{
  "norm_place": "pre",
  "positions": "rope",
  "attn_scale": 0.125,
  "schedule": "cos",
  "final_lr_fraction": 0.0
}
MLP neurons of a small language model. Each row is named by its layer, matrix (down: output weights) and neuron, and shows model dimensions 0-95. Each number is 200 + 30 x the weight over its row's rms, rounded and kept within 0 to 999. A neuron's up and down rows have the sign that makes its largest values positive.
After each neuron's rows, "fires before" lists the tokens most often just after its 100 highest values on Wikipedia text that the model never trained on.

L7.down234,230,140,250,205,229,157,174,208,176,198,229,169,206,224,191,199,217,215,273,188,155,191,201,241,206,241,172,151,228,189,226,177,269,131,126,190,168,206,222,213,232,147,192,180,219,159,205,124,202,166,166,174,288,201,173,197,230,216,193,217,189,193,139,215,215,205,205,196,202,240,234,176,240,199,205,224,231,163,205,160,270,171,177,158,243,149,191,245,218,205,216,159,205,250,182,207
fires before: "s", "o", "or", "ent", "el"

L11.down37,207,208,258,225,222,163,238,161,127,189,223,202,208,203,228,235,183,189,206,225,175,167,204,195,220,216,214,207,220,191,198,179,162,166,153,145,175,190,236,181,195,216,257,225,212,165,154,213,202,180,226,227,200,169,208,234,224,197,157,198,151,210,235,279,135,199,151,195,236,195,215,193,198,137,218,215,228,158,232,212,189,184,139,216,190,144,208,209,209,187,240,184,212,218,202,216
fires before: "or", "o", "ent", "el", "ing", "in"

L8.down120,216,209,219,199,247,187,183,153,274,192,218,211,176,230,216,174,110,177,152,198,228,252,216,219,183,195,236,196,206,176,241,239,186,262,202,161,214,226,229,203,199,231,227,222,214,205,260,187,223,192,141,188,170,217,174,172,198,198,241,140,264,187,130,218,149,212,262,194,168,254,198,215,261,193,258,222,234,238,243,237,232,180,208,213,253,173,198,157,167,222,182,215,258,158,226,198
fires before: "\n"

L8.down217,178,192,201,148,191,239,186,173,207,189,222,201,178,207,196,149,177,170,155,217,185,254,226,200,202,223,190,273,141,166,192,254,183,285,191,221,205,222,232,166,195,209,212,190,176,188,245,198,181,190,159,207,250,130,231,124,141,247,172,189,211,219,127,250,163,200,238,213,235,204,215,194,271,187,231,188,207,200,192,184,186,226,200,192,199,222,190,237,182,201,209,172,194,225,196,169
fires before: "\n", "=="

L13.down444,198,227,169,200,165,216,188,168,234,216,241,180,227,200,250,233,177,177,181,157,193,182,229,152,301,228,189,218,192,209,180,185,184,217,174,241,212,265,184,246,149,158,221,241,179,147,202,207,194,208,157,186,205,194,261,164,161,182,190,182,248,144,146,208,203,127,182,215,168,201,189,184,244,194,211,201,240,178,184,245,251,164,233,249,213,274,206,166,213,214,229,200,209,209,169,214
fires before: "\n"

L5.down316,252,179,199,140,219,166,182,139,223,226,251,202,212,228,169,199,212,171,208,185,205,240,212,231,178,171,141,218,210,221,160,160,246,182,216,236,170,232,188,179,225,223,170,169,201,203,186,226,233,163,199,199,236,254,215,191,183,243,233,154,244,238,205,225,166,217,219,181,194,230,194,190,204,163,208,162,274,204,231,212,243,231,264,146,193,151,181,203,178,240,206,190,200,220,215,168
fires before: "s", "ough", "ed", "es", "o", "is"

L10.down18,195,214,240,171,182,202,130,141,156,213,227,190,260,228,175,264,250,176,169,151,198,201,246,138,142,215,233,225,253,204,222,192,242,245,142,241,186,157,246,196,200,192,202,223,202,225,213,217,193,224,192,216,194,195,218,177,161,206,188,198,178,171,153,223,142,161,213,214,207,250,165,186,284,209,212,188,196,214,217,255,204,185,181,225,195,228,190,190,196,221,174,204,160,170,186,204
fires before: "\n", " is", " and", " which", " ", " was"

L6.down85,176,182,194,173,137,208,212,191,250,201,212,223,204,215,197,150,203,201,191,226,151,239,184,162,190,188,173,179,137,190,191,187,181,260,225,175,176,175,200,216,178,221,159,207,226,241,200,205,205,185,192,204,240,144,185,150,196,220,231,229,196,244,169,205,143,154,232,175,212,211,174,224,221,197,204,189,157,232,152,210,189,176,206,210,243,239,184,234,181,283,201,194,220,211,234,176
fires before: "\n", "In", "The", "On", "H", "B"

L12.down61,173,240,189,173,207,177,188,136,130,199,150,206,213,173,214,207,157,156,186,214,241,119,178,251,179,252,245,210,209,202,162,208,220,106,165,145,173,217,178,268,198,213,240,226,201,254,201,224,204,206,189,208,225,212,207,211,204,233,130,202,161,195,195,228,209,218,147,156,170,176,230,212,191,219,237,239,262,211,198,160,173,215,201,223,185,201,207,216,213,271,207,194,219,190,204,218
fires before: " |", ".", "it"

L13.down126,237,212,147,153,193,178,135,203,234,140,226,215,237,230,193,221,237,187,227,237,174,228,227,189,109,218,191,182,179,200,170,248,199,280,163,213,215,175,216,196,256,219,219,228,176,224,158,175,152,213,202,144,221,192,193,176,150,190,199,162,211,162,210,208,150,161,175,209,244,161,191,183,278,219,209,200,218,160,214,183,171,173,159,185,227,213,224,215,193,183,228,200,215,195,158,209
fires before: ".", ",", "\n", " in", " and"

L14.down167,190,157,239,185,220,211,198,171,218,203,230,223,192,183,170,197,231,259,206,206,236,236,187,210,231,194,260,209,178,193,189,163,268,206,255,192,244,248,256,206,261,206,150,187,233,198,265,222,214,241,218,181,237,189,215,245,227,163,229,224,179,199,261,249,204,187,225,246,220,217,211,174,252,214,237,246,176,222,257,200,179,154,204,212,214,202,156,171,185,170,239,176,180,178,220,232
fires before: "d", "ted", "s", "te", "ve", "red"

L12.down117,212,213,198,224,177,222,201,205,150,227,244,192,243,177,176,234,158,177,198,193,223,158,239,176,148,189,302,194,211,207,174,222,167,159,190,199,221,192,203,179,199,229,172,243,227,209,167,184,152,168,221,215,176,177,158,233,176,224,198,249,166,179,210,135,153,220,196,223,224,178,213,178,204,223,226,219,211,201,248,209,216,188,188,135,210,196,171,198,240,209,186,215,198,240,238,210
fires before: "er", "amp", "en", "ate", "or", "el"

L13.down374,157,185,238,224,199,206,208,193,210,189,252,146,182,215,197,223,205,215,183,197,238,221,147,223,155,220,224,130,155,173,180,173,221,195,215,211,208,197,212,171,225,206,173,234,221,193,225,211,238,163,178,196,210,208,194,214,183,164,173,227,218,226,183,245,212,203,248,194,249,201,224,170,164,169,151,251,213,191,165,126,207,169,172,233,187,184,212,198,192,216,230,187,195,189,232,249
fires before: " |", "s", "ip", "ular", "d", "or"